MLP neurons of a small language model. Each row is named by its layer, matrix (up: input weights; down: output weights) and neuron, and shows model dimensions 48-303. Each number is 128 + 32 x the weight over its row's rms, rounded and kept within 0 to 255. Numbers have three digits each.
After each neuron's rows, "fires after" lists the tokens most often just before its 100 highest values on Wikipedia text that the model never trained on; "fires before" lists the tokens most often just after its 100 highest values on Wikipedia text that the model never trained on.

L5.up552:131191157156120119138146139143080124076132113149168107134054096104167092115151087109148137121123098097147125140144183112111149075125173090092114119116117175130172141117118149172122121114115131141143104121131156170097144176099145139092122198173091171150151127070132110126081213109145115101049118149135153203138092184101119100115092187121098135165152098117137112161116127068051105084060123126181056113061172169110095166125111118103124141126118150064145176185176080123169111083131165115145102166136157161069167206048151111091169190071091178164122104141120187151181127140154126058110122093106135154110169155132150133120119103099159165165127069147167151154113121165123134102145113096117120139045132177169189104131153132125122172028106142142115103103194034165108129116110134
L5.down552:122123144094122155165143155160121064153104181118154175148127114082133095102092072098131147120129079103162162127166108135096122141054195108157126110164118132127093121111128051093069133080110194156179164137129131100139160113109167136089127167121110104137143158115097151094094131128117060129127083172123137144117148072068113137137168136120116108166176121155130126150138159173129146135182112146112104157180118161099157138110098076183108118073044086152134118200171161170161121127099123142129079094129134150134170171187114163092156102136095104150093112129107110150111148082158092130182123117155086100144148122156150150100110165168085147105082161097116129085165083158122205105151147109158176147135094154130126117126116137136098137147104117090155094173082134113110155180134108
fires after: " |"
fires before: "|", " |"

L5.up494:158101060094099101122110140113170135150150150092092171143124104181113130167127141143082119136141118146123111051150098167133103115087135059108149117185124168129152132098107162115114143088163115072166143134089107168198131152117127060110115158177183074138148112085147166116156078136074180084129100133122140094169180132126140099135137134149093093102084145128122075154195094128204150140112153132127150110121107103125108081148116150185140113156126095118139119123106180214124109049116070152105184127163123130149138127141115102166079070149133073099179113164195140176113086168091120184232141094148152064138136123087161074139129147106158175097138145124096069170143136148172152124117126118175161177172089127126123131255115166144104092078170104110113142107076121096129130060138135
L5.down494:106111178113209128082163157125210128128159105153118157128182132105135125110100147087178150171100194160127087120098118124161091085099126110151170159129161114115141135156123111159134133175148107164173097143158116084105138081170119129122137068120110125099095164162108071100134091186089203134151161124151083113098133091160112137082139144135174171131118089099161123161142099203120113124129124131145093152117125128088109136176154209138139146136155115088159080114090168094082137196120109147135147144139132127100121071073106149131086178121130130087101092135109109089123117119081123138118154222168112165127090095214136183006136101099152182070106094152174149097117119128120092175120137152145128088170095128086091115125138095144105142148142096100137128132115154136082146201089134
fires after: " |", " 1"
fires before: " |", "|", "\n", " 1"

L5.up258:096108078081052120149156126147073087121119134080127172134110101140151116146176095177056150151167099105129143097117131176124159120118161101161106105145143183153147117111097140133134104084083138090106128130089064199184089144114125131143085074189136138108189042110163158144188110139134142085152072148110117125107113151085158119145115079134115102125121149083139089157111165142137126098139144136146124108151154147155123101183126143173116144122118159125145099123104175146211151108147115152133147155117203128134127222147138136152118119109115082135148127104156107130078084147119164137126117099166115145131175191127139138177106110131099129139097135196177090203115125178133150154131130117110145154122121037139134125080156139191113125024125181156104083168110140147066143092111105
L5.down258:128131086074128125119172121102138124122118149091138140130114146149122042128170105095179179145103113142163128145151157114131134158117134118152124170154059099117103142148123131161140134116160143087148084163105073114130144121181119081133155156158174095165108131118169183116177155204130137167176133111175122077069172101113151183063163155164129107120082165143147115168138102112154144100106181150190142147111154130115124178099138145186148104120085062125142139110111088164148128048094104131100108171115157084115095168189132161131159100109166065059117171162174117130139099162132103159182128115158196122069128175116137097176053149071117141119097132082134103105097071114146118085111131158155103096156116133109082111187145098119150086154163135104134164175136151105177113136182158
fires after: " |", " 0", " Sport", " 1", " Free"
fires before: "\n", " |", " 0", " ", "|---|"

L8.up350:102065154198105117112116070120121146161116118088131107185107104098162114134232151184164124140148142174119103115165138128114141103159143134166126100166094123152118144103140139118144179114109138185127157085105080174109174125114112137145111106165130109044125104128129142090100139105144092113157158101061127045137177166124116118087140136198115178160164133106140133211115168145160149110157145113169100117136096107114127178124155106117144083078170164132137163087132118162155134141129127162200128117210112119169182161086135171111137109096122091170137128092092091126129170061117087123118127133175132185126149061106119155122123177092107087154077097112078120083124059078145100135082112122127147184072045153104132080134139102110161122099135087169064145157153087146088167100134194
L8.down350:113124098133112122137131007105135158146095080196082093142142133157139126165124132113172158108174067108136148165114168081102196161113154151133173100111118173078122146141112137155113118199092121136134122069115109097073123172080105148139124143072077137124111147132125100087098106061081133111088154098167207132146147167134132104085153155097132165096201129066127137121126116089106155169129117111139141096117142099203159151164101124105104113126119138080079092123126117138164127121134171127144037152124102099127157146034133111106082100095155104198130190127126134177089128096121137155141103076101168090151079197114160156104144104096120141098166194087147125104161130107124152109160125091096145138166155141194155112135082022124099133105137086140111118096123123115149195158140171
fires after: " |", ")", "\""
fires before: "|", "-", " "

L8.up1310:150118150107107166067089159071191095148114150124137115132131152113082180077082080123174130124205125121158135073152113158105152106139120096158136073118108116080156137142135140157198129136137120120112110126134145129145145190047167159122168114107072137061152149113134113141075144088167148182126167123103142115134190159072139138142106200153174182169174139136132097131118178081094116095101135102146137131096060127109177164139177118162130117076144219154130093095137120177102124119166141126125146118125092119134165164176188126143141073120116126154112130105119163157145128070089066122132129168098114120118110094104138110112080113146121092092099155151083078165146076117178171162097120105167158141086105168130135161193075174150143127095174124150138160088131115123093127124150184
L8.down1310:129100159080115123161067066092159170086107153129242097137127150141133175107176123131196174126151116163149134131168186112109182135120137130124150106115139098131100078129125071148159096111131137072167135081142155114075120187150111139137152104112059052120152142131177122129065191130119156133132134106103153106153116111152153122154146160116096114150155135102163131109195154133102078124147113121125129113116066093132125118108102140056165148114137107160162059066162103067113123088095149145133111056127160144079105169136113155103114060088095067141120156087145163157187138086123084125116116079080151063040122125098179158098122094084124202162131198093161097121110122171152125131111119130108126190091162150144096168157074111122112119107097158108140143131123123129132062099131140
fires after: " |", " ("
fires before: "|", "\n"

L5.up178:107154146162171077158148157122136123164138122165109165127143148129128115078131066098117154088170164094134128068136097126153100102131181077140123177206134119088157096145168095164154093089106102116106107084115139107103106110146111145213110150123125113095143126194161097118121115080102086123144123123107110112053185115132142121146139128145153174114126196116184044144137099132066106137103171179167186105149157157118159109108136145143126121178047138123068117140191198171096116154138153127118132083120059177107131047134101147143147057123161184133139147188077124103163134107126106125121078154110118154097095185133180119197120120160139079113120114116129112131134109132162132109105100123111109139131135150085116081108151152117100104156162128102114150140160156124190144109148076
L5.down178:163110133101130175069150060112147176152151173082173150165173095125125159125135127075132084117137142117106127114128105200141189066178108101141125126134177102157070116028163115137149116162152100120137129110098153168170133162127128125203136110168103146151111128137108084137087131125098106115057152122084148142124128148074120114179108133109114166124153085093150159087100123116165073112093160120122140147097106101070088092138188132058180230175165132126185070083154088093127131136125158080131155094111143113075175151152187126102132146115196167109100116151108178098132080144096069050104115190105174177088113143085146127132089067200169157201135152111143116131139155139140111133141145141172089144116122197097077062157131099128107115160146133161023116148161205151119099129141130
fires after: " |", "-", "|", ":", " Location"
fires before: " |", ":", " time"

L5.up543:111090129131122108132128079079146155159057090109164131104136122140112119129172098125134154089143137118129061092067113164115119103156086127117185111188110124079188091138077067172150129071113117172152119068120174100131098125142126140099157132114168122114145055129131128135148130121116133151187135132086126119138113151086113133154155122134177177180166088145179107142119112083153138131109151108130106143056149096113133106098196140134134122152093223139166142074102128126071143148171161142184165143115159129118157071120139118142162141082144172129151114107081120099142132100139131147091195203143091132164053174134158182156163143108143092154171156147152000126090085129143088069110116079067157160095129110081129051154067128092167109147183137080087161111173090126095116131114139
L5.down543:092128113094152125113117119136084106108128195142100125135139161146154111116142131190101168110191141041086127139117179098096095126110121106090135135155142172110160101122090110101154116135115097148113147112127130059130144174181139088123201153113090102165109117119115140130111169062119098127137104174148200145094116169126116096130142127079078175107124105134119142089100112090160133100189188133160185140154110143058130126114168094110148143122110115190176133045111192097146083193080092095133092084176083087103153077147108150155112129114163135122174123080150148135164128110165109112010103197141170146129132126129125168150146107180149138064152156175126150099078091145108161183094126158158153148114166142154170152120087124116136140146161121031125129118157120122107142099124168
fires after: "|", " |", " 1", "\n", " "
fires before: " |", " \"", " Candidate"

L5.up1287:142114079144105160174105194107073150094133152080143085135105061082155170131149102209120150086132100130145171114094131146105145128113136087126125108116160146110105101083151164136148090136073112136109110104089156141167102147111126143152097099130146143121158093098164131184132177076156088087119120088132148163164111089094198124110102066135056081143099143098132180115105122158102135097151164113118121085159117118111123070150092157170121134141153203127104194128162124152182104037128099150143128115132173195053117229095119109120143182115107104169130133130148162144107121122125145090136107077160097129117081115136088171163120103167104146158102146162098176143172115101181152123122107079155158144091128186155142112168142159130120184088098109146135061143154114110082125048134074
L5.down1287:111077046065109128158111187125121093144145166122157211130071061159128130162141163107138158091109086103152096136173114105100142109111163125171118111149089189106094183087162104172145159050117144100156158109137079126105079143164180140102127146133099135132148092088121179114154101123126161180137106237115138125098131175122109169159160079059083121178175185077166148170132097151133144125133117186141160155100177146104089154126116130118079159130134120126121104145161108147152084094118112140124069117125132126090165143191101184163102036090076097154161135105149098094100139134100122141147061112130176106137099060111169120146155125140109167175081147155154085142103128153119132121130142162143142096127111107142084121105135119177103167144101135120133069126050144111113069085140146
fires after: " |", " "
fires before: " |", "."

L4.up1059:099121135143172053131122158127138186074171133202124112110137124099155109050206104068154120125127120171178069101058097160149093156206150132102162123182116164115095124142080162171116145168089136074158095119162144145132097107124095109141137094153131131146177139165118135129134179115124093108156166096064133117168085082151116199190136178098114100190138134102172121173127125078130129115085096063121126100183120161150159122146116135155134087117066163107136140161167157093114089113129085190140081160114156152129152134117121185229135116084149111119113102113121214093133161131119114117129202095074117096192121136157086156077113138077154165164075176096106122155130111140077151092092119108135170137121104153121088100093101138105175088129124147148151138115186133123130123082149079
L4.down1059:150151095116125095143104119095197157123087123120101191149150137115168127110127117181110093122127108140202100143123089175197174135187089111169147178200138135064099097141138105147111091159145166065155122122104097121134082084168093136141160075143129121133156108170121059133147095143094141170117123091084182125088163158189118116150127062116167184154112106108127130149126036112137091136132103105157140127165096142125191142084146137134123143101070155091113090093161143110140120158158152121102113094168119108149101142128096158196108083157154158134148167120133124043129098092089131107127124160064141101108118160142148165158133117087199110158133135100154085145108094142116116142150170152094080125118165094082132125101208140079119078154161223106134137049127132118115152147160098
fires after: " |", " High"
fires before: " |", "|"

L5.up38:145108122094112053142179157106020114137120122101137096175098192144184188125112145168116116121117087127114147128159098150115102098095156094147119106116173109129157145081159124176136069101126109168108138148063150116161104165128144139107104117127159124113137114070187136153133195094140121076110068139108131121114131127129133154133120097136073105153122163123134149164135217121127128135092104123168092122159131154146116103135109157145166178167156140061075100152121105116173172078128095165151109145132151142129057233117130066087135144059130144123158157147142131145131190161137138174150097090210167123125132108135117105205150155094140120149091103125100123086136145121083107156176112145167123127062162123123189164093142090095135123083170206105176052163114092230107110096123139
L5.down38:095098105090110105151112188171172105156146172161124123143140160184128075167112110162099079152154158096151149143126153089117146086098130084178125108153115151170062184103136091054117168108165100124166156123147088095097095143142127140130183155089141071182144122050090108104140099129107139092124173162156139106083111111122150143129145115147131083133120177133110097139109143152153114107196154140111140149138127145120152115076075103137131147099148099145145087110124135138138136125139108113131080088099153122084140121144139168147112116109092113147172143154146096098180122129157161183158111162114208116135161120128157100135130114165120161116055165131123100101075154199139152153110102113090147071126108143165165149159079181184086167138104090151105149146138118124153105111080151
fires after: " |", " 1", ")", " 0"
fires before: " |", " 0", ";"

L2.up550:134140143125105135105103098135090146114205133164090118147105149162133240087096140145106077096089133128162111147095164180109124126155132156118131124121140095091146133153085178108111122088123019109115115118088137171127124095089117104172126109119128115068118106181168130155154129130117151101080136110157190146135137129141099115067100133162130130103140100117173162191123139139117131130150115162121099109133116124100154089173109121119124157157116108106137166141171181103174114123142105142153116118117135143170136127133120131137124164129069162137155111088119144147129158153212093089055131145144101190114196050171095139110096089111108088174151088183141124255171142137124113102099066110156140127108060185152143188131176120160137125042114157135170076116111128238148100080145143
L2.down550:130067110137049152148165116089136102148076122077144173164174144191144130129112121119080134125132152132149130142118117146128118140186169096125128140080102128137151106097101178147053114143149137122094114080146065106149127234140122170123111155205095126101208111119089092113091097128157109144162119105088131124101102119117121143145167132129157118174108144083134117138111224122094148110111119116108094145100153105176182127106094179136137124071123138128144098136144080172140141107159130177161081079128112140135102119122139122140147147108130104125066162121120103077149123063110149072106150051151110153154156107038145180160062128098083170144067112123109078155107112118178187195064121119093162154135085105145135177198148094131178136152112123167097134129160140154146053109125100
fires after: " |", "'", " .0", ")"
fires before: "\n", " ", "-", "|"

L5.up1146:212123107134209146118160173179140138000143092137128155083189096125147162161102188118130142099159120167167142060089142097152123161155150135131119145159144087115152142142167107152131136106135120179142110090131131164081141112121117153144132166105155172042111135153108134114102118182096174139163084119095117151180100125147120152117151106119096151133115121173107145122141073144153147102163119094155073185078108151077105094119072091139160127114063132126153158161112157095101118170152126112138196132126125141246132073131141128141103098060129167112138152111113132135143116159151121148083130151079139149170116163139142141104099144183137125133115107096155134168176118111102122095152100109089164077130133127138111038174127118160141149162123104138141110068140108146125160135083107
L5.down1146:217157096101184169148161110136125128149124186167107165094125139135124088112138096168110144112140075130129141147087124092080124084173123115129122169141120132043168155139132076154129161177152092123106041157089161141131188103152115178113095115074123132123156161112105145144118143094169130128159101079132164104115153201150137106126157075104162166166107107142200136105110079105144136189163103161099104134135106139067116147101102096181089184124077180106117105103114157125150130178136132148120158101158118160140131138131168083128122128131146156167119143166121151108117160096156157139135103115127144122079135134136107137096157121155111126131136115132116116139104127138127136086161136150099058127135136115115079153166122163074099141139173140099173142081075159117182211153062128
fires after: " ", " |", " hold", " votes"
fires before: " ", " |", " Candidate", " Swing"

L2.up308:132144103106118116125131111091157114176118187144158100102130120170131131120145145098097105132115144125115130170126162196156153133169067113146112165074115094107127132119103143157106143158095089113150142117140130169143158133140137132151105087093113132141206102174096133145140131158116120142124084125120164089123139127134122122118141163255127128132141128179154120110156123139146124122139141109156071151111170171099158128096104064104116117137123102119153134118161112135165137131120124156160156118120169134163098126151181170140144117142119183120111146110096121150155127123155116108139156152163115133150172156074139136125129057067132134145153075095168129255088171102207076163116087141106120131155132118149138197136181144148120100095151175167114113098127167153120066073113132
L2.down308:121128061112115159138110154069150132127104171148112158097171112162117127149138159066069121133111095088178144098111161108168102098119100115143154095071167127157104119147211072100071124174119115097096109097162067137144091110123131127163098180138123101092166096117082151136135100083128105157125127118128123153133118177116067142159202131151143075142128111084111137150218128100111104136158149097183090094096104169179172099098113186196116177145161155087174151161132052160131204109140133160103129069153164099147092113078187125151162143132101137093107120096135090094153127097127186104154202154145140125162155109094168139108129101116127155212095146102121111135118146120195129142080141124116123152179137088155132140146120088126118144141203149102069148070107114138171069078130135
fires after: ".", ":"
fires before: "\n"

L4.up1130:174130076168107117171116131156101137159135094058082117147063091168208109106158125170168122092111164097099095128158083088120086141108135137148113126086150167183110180116169124116141112161076182142105161094124211100114111136110117134122100066104121094149168107056126146157063126145147104122134120172114126191135130080139135170128069124147014138096147118139139179136131141130092150098131111124204079089129126163165112146165129171143151133147157127083148127141102096138122113143166095137129144153125156130138057175131130117116090087051104092180143129139154098112126130140106135079107131146127133143102072181137121112237144117137149138186102174118052143231141076117127134074121166124171165140096103126139119149087117124135159135113110147201091023117127155141167080114131126
L4.down1130:118072102033115119082101092133136111139152177144108161092118100179082149159116124123052104150124144122162116111155163200160127181103177034121141142162133133174142172113136098149128117090102159099097150134074120121122101160133115163122132098155111119173147083107148129085199141196101179135170091208188121133118135102114118145154117159086078155183157168112153159147090124129140083130164066126163132095123152130071114115104086142173088131143143107180192124097120129154136097089120118112106110065147095115172134111137115137173134103125143152205121176122149107124089139105086086123118089168195143137148162138124129168124157152107097197114116141092143065153080126166146154117126071144148121047131123122107085176164136105193114109113062137164137123084068111125194098091071109
fires after: " |", " 1", " 0", " 2"
fires before: " |", " 0", "\n", " 1"

L2.up1262:171122133163133128136110175081128145163094152155077141149083155117121074125137126120188138140124108134127134206157073092080063108134163077151139117142134116004077081083226130107135142111115122171120149159166139120091090127144124134093113127158143169112117091145185189076100123160091072084137095139100099148149097145150126099133147130123131101120119135167122078188135073139120084083125093134127164152122102092255114150150158093116164065159111146154132109131170119130134141136148129113086118073101124155093099094098131086138126083147091122138108137136124129133135192168103109050116168137127076133084048109124114158123150104131115128169129144143113108090147195103092168099152135152132098137106129119106128134078168136114139055157158164127164114081143087141082203141095134
L2.down1262:158109119128140075146130137100128093136098104113123118086119121162101119119140143144153103137162124190065201171078151101147154134103121160155141142145130101116122147157106133137150166206114167106142204057144167067110162098072124190135156081152139157086116105077100099175108107137133135146094082103181119110106107106103151105181175077147154078180100123087158209110158127137100148136107101157104112154168171142163149094203165125115139154148128100155146087148155136129151141163087093072164132159058090135131124115079113077101095146144117159167117151155073081110064118137139113198133149137163153121125128103120117152102073141142120155161092144115171124111110144186121165138117105108120163112080071177152160112142094125186108234130103127120147089139108084132131145127112131
fires after: " |", ";", " 3", "th", " 6"
fires before: " |", ")", ";"

L8.up325:132011112150124075115132207091143140167089102127144110111058131129100082121146145110053149118146130144115101167121147152129178126150125149100121163152125107076097107147102133122093168150078057091138107079105148128149119149109181133168163107128094147164147133105110110099127156132169089151170134145083158115149134101196110117130140127099107135134110105086101097083166114153146147077135086136084123171137198097143152113144164154145145110140156097122119150155161119102069097161159145115089162103093171148134157116103117093100151085064150152189162167092167151100165170086137128139170189087096213166198204096137158157106113177133072101088137094119142068104142098169149080103143107171121131074138133112141154094079092113111124135194137171179123130085168155071132154169106158
L8.down325:096133191137195131110055108093158108167106161071122169117138102154220152131141166142081114112117132100134189161122105114148129141167098140134071159136128113140069144058115052124114234188141101117121157065117168131162156163111081147127158138180111145138111081115137141155103124151118128143154145105129117109087149091146135094070094065135177145146064087141090123132107141112113153137166118083090071075182129102119161114099118164151088085177121102161067109113125137133096138106107130091066093137112128133165115108117124173129159132075100139128121189135097081121101209079120147157148126119164177096101140096137129151129086133153170180109094106061101135133093083163143125067153130088115063065084115160166124136148113132063087110162133081127129115129150121145160119128124174
fires after: " |", " 1", " 2", " (4"
fires before: " |", ")", " (", " (1"

L3.up610:115122114107088125159189110147131151127121102130109125117149116151188082126120179087078149141131145135163119083137124141101117142136148137145131117060120157121148088169137134092075097150111122111112146103189022128156105129083129162115114101159097088127178135105145167128137117122201163114136100118115165135044115139125137130093126114176056176119131124093092087195116151095113103070130105119156108138160173145139138131173084090088110159174133136107203105169138115160139100097107118159137139094128176148162082171102131084132158106114102114089120189092093104103138132132151168129119123143129157100120176167151126158127076130109170165150127116125144120255098138135150109129126143119101145160126141100130130199102148111143105132106157117135124089122144126101119079086145137
L3.down610:116126132065135096176111145072177113167130146142151179108109168159154139143165143123116209204141089088190166114112169131172113125127179134166106157081218115114142093152142130169103119185149125138093125108113054104103096133140117129095075152174078094099157135130152162142152144130107112106133119097085112117128139132106113112074165115162156089113151108147177118134208147153126165138161124150181081097112087117165163114132096187118112165100166143154127151167121095136153079077115092154151115127137149122101084116180169098102176127168137121064089141117102104174194146107087142116178212092141117169147169130093121181158136149150075172176094166083107142167137157156170138127124128145090096103125198090167163152145097120107064139164195114082110137130127195096144127151119122
fires after: ".", "==", " |", "===", " =="
fires before: "\n", "|", "-", "A"

L3.up1200:120141102143139137167161118043146108082142117162137142193136087129109143046129157133121107127146157156155121116110090110177112120171120112143127149158113179131144126176136164135132088105105131153151094119125074135085147144150062147192111142123090137101197126152155113086159155187092094112099169058122139097127125145133145156157171146136134175136100134129197152150134156118122052134078141123164121120199116121078137092091148138171161117135130102107119129110173132084114157120039168156144095137130102128099119154143146140135086140066127074146074179095103152097158079105132098121141145122118134092104112091111101130111129087107203151176170122071159111082119097120153141112075084093184137151113073125146075057120150176107138118127099100109099143140194076116138130132165096
L3.down1200:142148126142118127113112088141142170162122154139157169126085170119146139149115095125121108114119140168111143176102170146051068143128159140194124127096124133192139086141103107173127144106129105083187110096099145098096106099131122146130154090157167094181123085081164047167136071087102040122137085109075148131123129145112169121104108095131084168089107095153087140097116112146113136123155102112162107084140141147072149067126133141119090142125063031129144101087165116129143137113102165127191122051070131194166145126110148132118119126117140132126194179106112062141161102112116135106080129165150142171119138134084162100122156045162133153176138115160092110136196137109127192114155144204152125130170125129145112093141086110119132100097095174066099119094121173118078123120135179
fires after: "\n", " |", "|", "|---|", "|---|---|"
fires before: "---|---|---|---|", "\n", " |", "|"

L8.up1250:202067091156134133131112097071190160150208134084128106141137108122152142092127080068110162085156165170108088127118120118114110163121124122122129125233114109161156144146121176136148137155124163069127132056107102064136112161146110108111114122126146107030144150156133068094161128093108116146160138133116129157110176149140115089114096185144128165153122122090139115188056068092114098143066168071089113098128126092151154113108134110154165103140128143126100156120154172124126057136127129148127103151129088157096153096121086125173090141047135181147108127149085097113100158104146114139081133141105141126139104114103165136099116124132186077196137097182115103135079106092135168138109098107121050139066158106089132136089126171144145104162129163138115128140147123160157164102180054
L8.down1250:150087137106077100142122140165125121166137160080152097201145135110158122194096128179143163156144164172152150155131126157061083093122123190130159082102182161129189089030097089150142141101123159130108102097148081107148054078142165127130135065122168144083156156179056116160104061121100090179147112112120185116119131136123142150153103137133106101115170116085157066168176159183111162176095117127174136093134076141106114126151141146096113128112151138152130118110199142161129119154112105136175095068178099091154136106102091156102129146139134152149088198062141127086155070137130138105120121135118151133107163115111157109169150127135188203146159113055167072081199055114128199143122171158121150135113157148151109124099088108149143108159108136078081113078097106156145068160123109
fires after: "|", " |", "\n", " No"
fires before: " |", ".", " 1", "|"

L5.up344:085127118131146123158129134096130116120152096099119104141141094162097096141181098197064151127082125125138121115184170243084133170156107048133173138136148155144058094102113149165140067134108135130118139143134128136197136203101143140121095124166130075127112145042152154109145190118099095127158116183135164127080109146131142170148122114163054108071108120119107112154132138104181137120136122129144187121131077125126169092072141131096141129091131100102150126108106078187155154031081111144093156105155105151149156171190111117217118101156133109102157169160091146193216126188108150162167119158180162122109116036117160096179155100119133123171150191144137136165110176134158158142146124126115158076095086121150131103170154117124133141052123167148113112200107085116132101112134112
L5.down344:155138114133151087102098114136142109148154134141159090162112140167103097105044160099112126135135147089108198132132171167139108116090069116136182127136131098130128170119163106110134201072158066094153096123119099074130135093172175124145162136142107133147150128143100124112174150096078210170085154158137165133078142133123134168111103121114143140096096131140092022142157025106193184171191134162144123101129135139123086216156179189195140143127138148132102138133108124167142110094162080141137125173087128105096139139046152138074150098145124145124182166164104112112122083101109077153156135120177128138075090123183146103089042153117118140078129197135101119120105061105118148150092134166144160159174138154095105124138110119141110137153149082178197171132109180146084118153123185
fires after: " |"
fires before: " |", "th", "|", " Center"

L5.up712:111080108118097072132075103130134118100151102079054090138129101138123127087120124158120115093145080122141134113147036189131121109117122103107126113127148153139093128106137164112119124129125098103104164139021114166134135137118156109149096097172102051113112114082106127133168125120130136101119149151117165147114126181134151145111118027167046130113097132110146108176187135179159130120128139136189079112174125115134131092164122150204136173114173136105097097145116120162151152047118111179142111134111113109066108243129071132099151112126136113114121158119143160167153083128079104184142073060150191093112154144121128091167103166114130125145117163083102023181099179122114129146114092117120091132106126100139149120254116157158154163112138129156158075137109133091045067093122103
L5.down712:159136109143163111061120089173192167176120125106144132113130186143091073103092145162168187186085115156098134092158151128104154088113103108147147157154118172174128135093117176167129132079184082149194108088103127144159153120160110099132152127133166046136102108089146150126118133116093229134124109150140113130061114113073145187124088128117158131123131137139095071139119140119192120144135179158139112078178086165073161171113120127155116182076132055154173136147084156123141122114136080098127145150140139193113114169100104111148123124115143084063167122114118102113130143154137094199219105192130123118123091139155156103092097174079123145114068150149109096140081125157137128111115124154177162160168130148137142124188096127128077115109167090087161137109096157125129131134131184
fires after: " |"
fires before: " |", "|", "|---|---|", " 1", " 2"

L8.up758:151135134159158130125119101153168069142116113150146133146181122173162129141118149123150159098130100142117129178168126129098142127119119138137178125150133171136231119105131126132155111096169181150138182163116132181127170066097092145143119137095093123165150163151232128163128121213111126087136111146088090126119189179121148118079128137186111151121111126113119186119126127183164104114134078131163105088118160167118159163152196128064139150148117119116113216138067122171147148112116101160197117155139130094147124131079132142133177140131106100171074138143096151150140158162158105142174117149140140137176100131124089118131139174102142153126105107187138077120138139188183115152099142087180135179083095162112097149121145142111117158102136140121106115206110166164108124108147160
L8.down758:109076121096112119125107023124077102122133090173167113201108183162113177169128085121255146116158093093151173150150119137077234127083100169157127109163108141153146128203103102084111127111138162151150119133108091134100075071100148170109096177111126119083117194146135117151103168089104087157146126129128156109161144139111136130112109142132167176146107106164154141060104091130083051155173116104118160041176131147154099129122148104098155116167138165130155153102125165153218105112135172152066000144144101109108139082060152145156126120086132129134114210121139120140113133171127141129149171130148143098162132105156136123147140137088102177161184188149121137150117123160164140129099084052158125143144118101146179085096117058104127183102114135148117169105146169144111166113112090
fires after: " |", "\""
fires before: "|", "-", "\n"

L2.up374:136124113092124136118081172162139141118147125131111107071183167148103116074124120102138157125085109105125168108071149120162149063107099123046121140109175129157092125076146117196133112068136114128100112191141144159141069072123092154132216117126145117099116163104134117170127170124088051128138125155135183111120178126123187072110118135108137079129172143188149126143134159172110115068119072070135097105108114123175089138125193192124179107167120111048122140117182136132085091152153142126174150145111107125102152137141117112134088159086106081123087094135158162134119205118063155113130092183132205108155120188104193144105120118130140173147095140125131161165088169076143090117199136122117091094092117117128131072134164144098124151133159198064147171129105161127144164150127163
L2.down374:114123107133128146195066178168154116145183114102120138116172154125139132085139117083073147113105137158127134145063133147176153146093136166093136157034165116166110128119100072147106092163124123152157165099097115111129068132158091140080181053084159153122082150171146181159104120137078199134147094129211126133132123124138172143165096145102131134148191122154178128137155084147105146150137106108133149097178168125115118152149088179123109156136147143054125134156142120173041174122136128132127108061105135171152186108152076144168135098120076146126128141149080148083172133137101155180141159118165064110126119141132159104153138179144107145140119152105168133098142131113123062122127129086097071142080104166153091134138115174105104119141164128096147177092170166113080044112096106
fires after: " |", " were", " as"
fires before: " |", " of", " ("